config.toml
num_hidden_layers = 10
hidden_size = 448
num_attention_heads = 7
num_key_value_heads = 7
head_dim = 64
intermediate_size = 2688
vocab_size = 32768
hidden_act = "squared_relu"
norm = "rmsnorm"
norm_place = "pre"
norm_eps = 1e-05
positions = "rope"
rope_theta = 10000.0
rope_fraction = 1.0
qk_norm = true
attn_scale = 0.141
bias = "none"
tie_word_embeddings = false
parallel_block = false
extras = ["capped logits"]
init = "normal"
init_std_qkv = 0.0319
init_std_o = 0.00714
init_std_up = 0.0319
init_std_down = 0.00291
optimizer = "muon_variant"
learning_rate = 0.0071
lr_mult_down = 1.5
beta1 = 0.93
lr_head = 0.00464
warmup_steps = 0
schedule = "wsd"
decay_fraction = 0.924
decay_shape = "exp"
final_lr_fraction = 0.02
batch_tokens = 32768
max_seq_len = 2048
doc_mask = true
train_tokens = 374300000
max_steps = 11423
dataset = "wikipedia_en"
MLP neurons of a small language model. Each row is named by its layer, matrix (up: input weights; down: output weights) and neuron, and shows model dimensions 96-223. Each number is 500 + 25 x the weight over its row's rms, rounded and kept within 0 to 999. Numbers have three digits each.
After each neuron's rows, "fires in" lists the words (lower case) most often at its 100 highest values on Wikipedia text that the model never trained on.

L7.up201:495486499515537485534479535521493481487516522531460526478523494512469517544500472488510477487521497514472517438491494487494485511485523531507493497520528531451464493513481500462504489508480490527505496518506493523474479463478554512510461512489470509506470502496537495493447540538506509506480480501485477454515448511461447494492490508530497459504483476478525484467519459520465491534488
L7.down201:443501494485517490487472527512535513527498487521504518470541508508514500510466484520508520526474480516501483491519463498528510502499481477479519467530525470471496485512521513501480552487510513489535476535480510497532456501482480545511525495519500507483501476512478504497521483501474471562493513451515505471477493509557506497494456542515503520509505505518509525479509527510456523521494
fires in: "the", "at"

L7.up2331:490506511480464519491462516534487500509529487506502489524514509491443525506490509515516479501522489491511512488527540490556500484534505543545540511515456460511485468504545525493441531472480520501486494511521446516523473500476510522497485524491470530463531485497494520472472542523513457495520486492507498483499467528529458472474550498517556521512509527492550482480478547474494482524470
L7.down2331:462487498525501487475543474481489506497557504490471483530479504485550482479477455499487551510476505539467476521461557496517535505541560493504495514569493481522504494506474527461497472498484515477473450494523535513483462488513552520565517534477506504519530517511577473513519472471476502518501520482511509539547478525483477556477503486521498529522472497524478509505507532536436525539523
fires in: "the", "early", "its", "late"

L7.up731:477523459508463487490486501514500501500490490519533500549519496477484518525503508474509533515509494512511497521451465541477472501489512457493512520470501529448510514493532519476499498469484501508472507484487505508470548551488513511551533492547472485506494494453520468492487495467496493502488494503480477487471462501461490484498511509532508509528533493512506458506480475470488483494515
L7.down731:470495515490505457487560505539509502494532524485482479505494470515494491500554490525449536496523493484515494483523494527466508524524498496529522527490461483467471478469497499463499506525489462551507478482477534486514507496479504490499498473500532484461501495460530506541491472472490494478437494514547485513465452476489510512504503550536489504501490509473530470532488474541496476539500
fires in: "one", "that", "first", "next", "every", "following"

L7.up782:493489486460499516511492548536537526494530460543514528506515466451486542485541507483510487536469491470493455478478510508480482516465497479486503516499500485492495444454531487546532499491481504512499522525529516545483504495511483479513457471460496488508525474512509492465516533474512470456528464526521458487505484464508502474561552525483499473512491503501523498501511488542486458481527
L7.down782:497519516521477470526496481538454484532524515496467513493520452568508490498500484487524529507504521502506508497485496556514518437488465500460514506505484489493477481512527516500475485504476513484496490541472508510470490481481507481502517512518499460484511505510525451455443479486480520498508488520489473456449472465545491507466475468513508476503503498494476552488509493513505474505491
fires in: "is", "as", "over", "after"

L7.up2093:486550470545481499488485486481487497521498442527487527502507521495479497479469478503466502489490555489525517500522501483505479489555495490478518475497542468510479485476489503453506511468521470485457470476506533522519487501510456499451508458500508485535465506511503499506471512527495526487515498486506491519474459483550495539513475487497504545495504533503509498554496507499453471504524
L7.down2093:517510500508488479529507518514506498542533425519523513496505498477493481497481454500497477485506490495527470534551489534492488506536538473490502466507511532509491469513503480524523491492458475477525506549484527509518499462505540517506464506539528548515546537516543477514480465446519526558484501503478508518491516481479499463495501494492473491516484485515495542525459509526514503468507
fires in: "the", "as", "founder", "notes"

L7.up1859:522461495450491547518519514495495501460503496486493521529500493507554507481509512518500510500511495477488494455473475474539488503535512479507512464528578442560494517453499524453491522504519444521508516528474522579483487463528478507444499478493527519503512513508511484459474551496506526505486479516508506506504499486528497471493502486481500495467465467487512474464509521548492486481461
L7.down1859:535505482501509493537547471505503467508505507472495488490510484537524517499510509524512519505518507511519491492548483519544490457498466515526466524472497481485506507515535540501540472527483534510477480543479477499463508527534566483475484423500496510480488519535525489495522459492468473500504505549485511496544534537520486518513477498487510516486518525522500525503483515487517489477538
fires in: "has", "of", "with", "have", "had"

L7.up1143:460496503468530472528503537517469515528475516521513458490554536481482515509537475502518448521495432503502501524498477531510491488521504468445528468493496473472513511515512543449528470482486471476474479471490499454491497512534504474505487496490551520509511470505505515507436492462525495514504459516459529453511537496553490488495447512483544511513479476477485507496508521496492482474509
L7.down1143:510501458561469500507507501526479482520503519537498503515492483470506463502551478504502524492487544518479503507499485526520486542519482498494489466512512531497517505507516521458524482547554530471497483515529502506476452515494528474486458506481496434522503500460497500528534516524517531521489464501519531479497440491511489515510487510518484498539493541486522557485527513527522482478498
fires in: "by", "after", "of", "under", "for"

L7.up2596:491471494484466470520489499532507519517507483528520541523478488515488530501538531468518500515489499491500496482503475477489499527500482488480478502552502514505521509508540504514486493483497511492473501470475448474521483517521491481533532487542468516490456435525500469496522489536488503482514446478465449540498490549534493515514539484486486491519492503491532507537495489502488534525520
L7.down2596:500513523488496507481505467475538476533518480506487472477519557504549513469541482495492513514505490501507523497528471512509494484493546486490515474469527478514476444456490510460512542510485513481475558502510529495539483484477507424494490541483510480492534531502528474490475503495464480510494524514498493480509461502524512552480474442536510502486475488528521487475500504487491495498509
fires in: "of", "in", "on", "details", "to"

L7.up258:511511495491546500489520540507537499511489496514484513500492504511522537524497495482512488544514486553508506535493484510475485494486469537469542573458491493513483530518481466492466477517489471490507476521482451474471477460514510471522509500441451513476503486528460546509495496502572460422537484490510527505504502467495530543513500479518500488474468529492484513497524546486481473545483
L7.down258:540485528528521514556504520478500491475448514512420495515471504506494512507462489513476514523466526523488515507470517498537480556500554543497519471507507508485501496503471474466480531544538489480480514512500488478475507524503484471528524538494519471478546498499491486510525498529484520421499490483499531488484449494490525500498501482484491505516480476521501493489443515473523487483469
fires in: "new", "no", "northcote"

L7.up250:474528533496559508492481496521470540534460501511551516490549477555540527530462495513516518519491508525518503478471469518482485543554511484505531501471502500537490544469493500502523527522533503492536510507504499495504488508476516509459472484552486518537504486536472478489517561492482481502495474519535498485480531494543480513507544508525501513491492479475466501489537501496485524543491
L7.down250:469508500523481456504512509519499502527515529510484521492515478500528490529504438435470519540517502512495529534482505458470497473503479476524519505471529522477541503479453535439471469525439478481511487503522505501501494509518472511497526474470540484486494539537495452526500491513527539494491509502509494508520481502487515483500503514497496481531498546480478471485499487520464527508501
fires in: "the", "of"

L7.up905:499515479488491517495462492504567500478566495463498504496505490519487513502472464482504492475483488549467534446447499518500484494477464468483525513519564501520532522488507434509501497538473512488497456509485528520520493484503480480484480507443535511513481508446488469485530505493521514502502532496499556505525523483525524487456514546460466456549476497529485516489495495482497530476519
L7.down905:456549485500521497482497477501461490527485491524510492458489493481481500462515522460534488489538492512502502523502505525476510487500486498532485467528499478514502508540522513514510518512456479498486481504518523507507489486486491524530505484546475503495482531517509509492485520505503497496507476529490516498483518501505464492534480513528506478479503507537465504535498496531473488494536
fires in: "with", "for", "spent"

L7.up2667:508548498488494484501489505513480496517495472504500529496496501558500459527466541484505477490482533516501464469488528524475458503495481534481476499476530492524517502556507485491505520515451488520505508472497527474495496510460511456436500515446517493504518508455561485512444494479490532486494489509537486506528534483484494464508484528539507497508460514505445494513551514495529450454516
L7.down2667:448481497462514512534537515521491513491503490545507498481508498468521497500518488494508493517511512511500515517501480490579518499497519476499522506489508455499482526474554471499465498483492463458502505446489533504510522483513519482508503476502517524476539523520524562475482500545531485476515473513513474477458554514507507518511526516492505481531530500505482540498516503559494509519454
fires in: "of", "as", "make", "by", "no"

L7.up2346:553514458479483497518527484453443476540490487468493503493521495559464462494490481481536493514532488533492506511435515495483501494492513503556527529478501541517497505483562475500556507498490475456489505479437469490532524483497496544483469496500461500496503488505518442474487496494518446527503499480520556524525495486476483473489452516496522533474505459512422524477515525502496533475483
L7.down2346:516511538510499497488478521468484484528547462499533491479519512480548474492474525511518509457483471492482523505447501521468505458492497487510487541515494495458514507445502479507508559476522534509516495518479467546489491513580501521507484480485520501468514536497532468476486481533525507509477497520491493504513545543532502561498516451470524484478501457460452480493524491512507521478541
fires in: "al"

L7.up990:521503499479512487486500480494499484455505480489511504480482478531495502481486514539515486477498509486453506531472493498458491515506468507505493487507461510489519525506483481523481517576481515506479512500453527508466467502478510515468465465482501528472459472492504520504513494530518541535480471501534545538514534499529522458499518540459441499467517504497502507509492508506462499523432
L7.down990:451514504512508493491526520496504484532509479508542500497510494534498544517507479527502493494512548515500526545509509488490491499544512486496476490502494514552543485506522499473480509516503518498475488572515549507518507519485471491519492521510516502459526496482544487460496488545516524513492541527495513501490487496508507498479501505474471489467457482474498501474508507496515565517509
fires in: "would", "to", "may", "not", "should"

L7.up1330:467519490493523508528479546488471517490492498518531464540506492503503505516511467472489510479486533516506494502456497438495494524508480514478438505494538433495491477494496498511512521483515554488496511516466499485465520500481502478490486538499466457537533544517506487447524491523489498496485510515527487461513513520514506434458458497509478478515492507483473520510457519535504517558496
L7.down1330:534475485516514502520494529516504486509535485535461524484467531529515513544522462507501486477485485496524499503530466496532498502449467515498513522503481494473492539508500503527488495481499533481489501489523491505549513522477473522483504476547498519491512454529462482522470487472493499469533530518535486482505512484512487535507507502482525501534495498500524500507502499531505503490467
fires in: "are", "is", "to", "were", "be"

L7.up1874:555526511516474506507501485491492488511479518470477495538516478470493482505551511468506520494472478467504512519483515493517488509506516486526486511516490529513492505501431515522482502462518496534495464510494550475496505524465516533492507494522468481536514499512524481530530495534508512518520502541508466485510498491535462529548454499505476469492469498486536563525550528487537512500465
L7.down1874:459539507484499520480483474457523522473534501527465484482518523516481494515520465495497507496503482519485534524501438487513512531510539492499529503513490451489497500528534527510481498483509521497512522498539477512468486504409467482481484473526491511513470496478463484561457520498497512430473523501468484516496511511473521502485481490554545485522517527529505475482466503521465517519521
fires in: "are", "other", "as", "were", "both"

L7.up2602:498506500456500443480518512518472516503511504525479483511540464479520514516508504524528506503487503444487505526510475529537519508514464511466533530470462495505519488525494539507492493565472498468468498481511493466483499520492478493485492501487459573513472482507496514491532486472500486547471504470482523488504511449507503450454484510480500457534460526509543467492507538485459483452505
L7.down2602:491514463520512493488466524511548493530489513505479463449473492525493450506487521509484492546495511491513511540493482475507528508513498497460484487493487445538499462506522518494474550554485522483483485507472519477563488483488519516470510497549438540497498514491512471517497472528536501490538458459542493441501465505494464479521538532493536492501537459485467520532525508524508513503514
fires in: "would", "may", "will", "to", "can", "should"

L7.up2249:482478462469478510514484501540488483515478477527516484477487457514542515490469514467479491527526497492464497515495500448542511524492523525529465481539508494499488474519545503534475469486476507512550516546510491531494501511510462504540476522560514486505494513536547517499504502466484524499489492499533429495487540496535480508459492486479502514509478526510508493519482540517513473500490
L7.down2249:471475508510498513533492472453519510460516470487497512510502540465534493534478453466452528524513506548506441487468515498561530502512511473512513464488533481489498497493528480493527522506489494513532507462508504528491527505510527484475485517532469457564523504497470527547477461456476531524501510488485470505524474515487517488512533508529504448469471560509514494438526462485524503516500
fires in: "to", "can"

L7.up1139:486511492481507506503511463478514535529470474516484486516512516526518474511464493489517489517515443519502494476467514474491459467532523572509552466501511535496494497502544513491498460490485509517512485528505498485506505528491528519435494463532472513499488469554482490515486510454472504517488485494530531508528505481504493491536498525487495505496482505501518527525540501510529505484480
L7.down1139:465472534433475544501507538506499496562484476492469541536481501506460513471514490513537477534454527522499457503545534487451524478464513482519486487473520494470535498541480479540443551506501506465464467500444501492418513499504491531497495510488477459493498466544521508477490547463475540504509467500501515466459492467488532512519536534478474488505521482538517533503515511499517503521460
fires in: "the", "her", "his"

L7.up1680:492500525454441484564503541508502511507548535526505490537535486473472466496433482490461478479531492540521522520471533471524486516527500535470489538518534527513458504481532465507516541510502491495494495516510512515507507455558492498486485491505464520527473550475510502455513555521467492467501546495499515467485493438494512486469526534501531480500502482511469472529511530526470448525475
L7.down1680:485501500490586514548505464497508483522496499493503495530512515509491499500529471514514548547490531519532505522516510505506512510519515459524491497511475455483479500487506482470514537463481489479541496514504478537517519487486473486548531498495476487493488515540523466546437531509505514486513523532502456503448458491489520486474480445495488473472495491485471508494519515476532484488470
fires in: "is", "are", "with"

L7.up2407:483472485527517475484481462505498560520482517530538472471514490498485461496510526523488543505487490496533493475478507458504519506452492505486514508443516450500498519515539520424466532545484495533488462508428480500477515503497453447532523505499495462477510510517497462521461484451520490530490474488502501457482488515512483441491493510461473489484517490543523514473522493516508490485523
L7.down2407:467465503488524518507507515475488469476460541517507481533524469465514519481510518530439507527498554537499507513505490518524525476461538513515498509505489489511507521529487455508455494517510470533494503507493496515502516496520498462499512530512485484514529478528475517489459500530496475515505538483479487525472507488494489486516525540480508494499448495541529528466504445478495449483466
fires in: "the", "that"

L7.up448:522521502473491515518495480497516509512512516488528515495531491516504534563509503493495532526535491499473498463505504493538517547501525461501480526466515454507520490489466469500511527487529565536481507489463526517498544469487495491484480475497485498552479529522490499479488482488493532517493466504522508468532504484480477479501500503492466504521468470519462482520508501498551524532479
L7.down448:537532514545476495457487526503491469508471471498509502520518530502472515519525495502509524439535507503490524524488460490535509477512521485535492538514493509514552503501452513525511489484511517499519443538504490473499512506518512521466473505485509532461459522515485510484491481527528511543514499498471505476516519501518497518510497491519499491501504452483436502483482512456494457474499
fires in: "to", "began", "begins", "not", "started"

L7.up294:520500559429472501514506481460464504513490455497489457520504537512458546511525465496478524537490520426505523523490510470505519486534486483504514508518498506473519521494489485542493529570461499551474507509539493477494507540452531485481480490496535477459473481524468495463524490484517528522509505479507532489488506541498461483498467504481483463494524513475531517501496487454536516559481
L7.down294:527494545497518482496502470459499493487471461490521520492471495463502478472494525517496510529467522510539529520509501524526450532498530518537511468522529491465487489526500483531483524534495512508466488495486487494441521442479477474464509514505525487462483517529547533508508515524506494516514512547519496549555551502529503514500509513510514506522493476493508525480486511478509504478484
fires in: "the"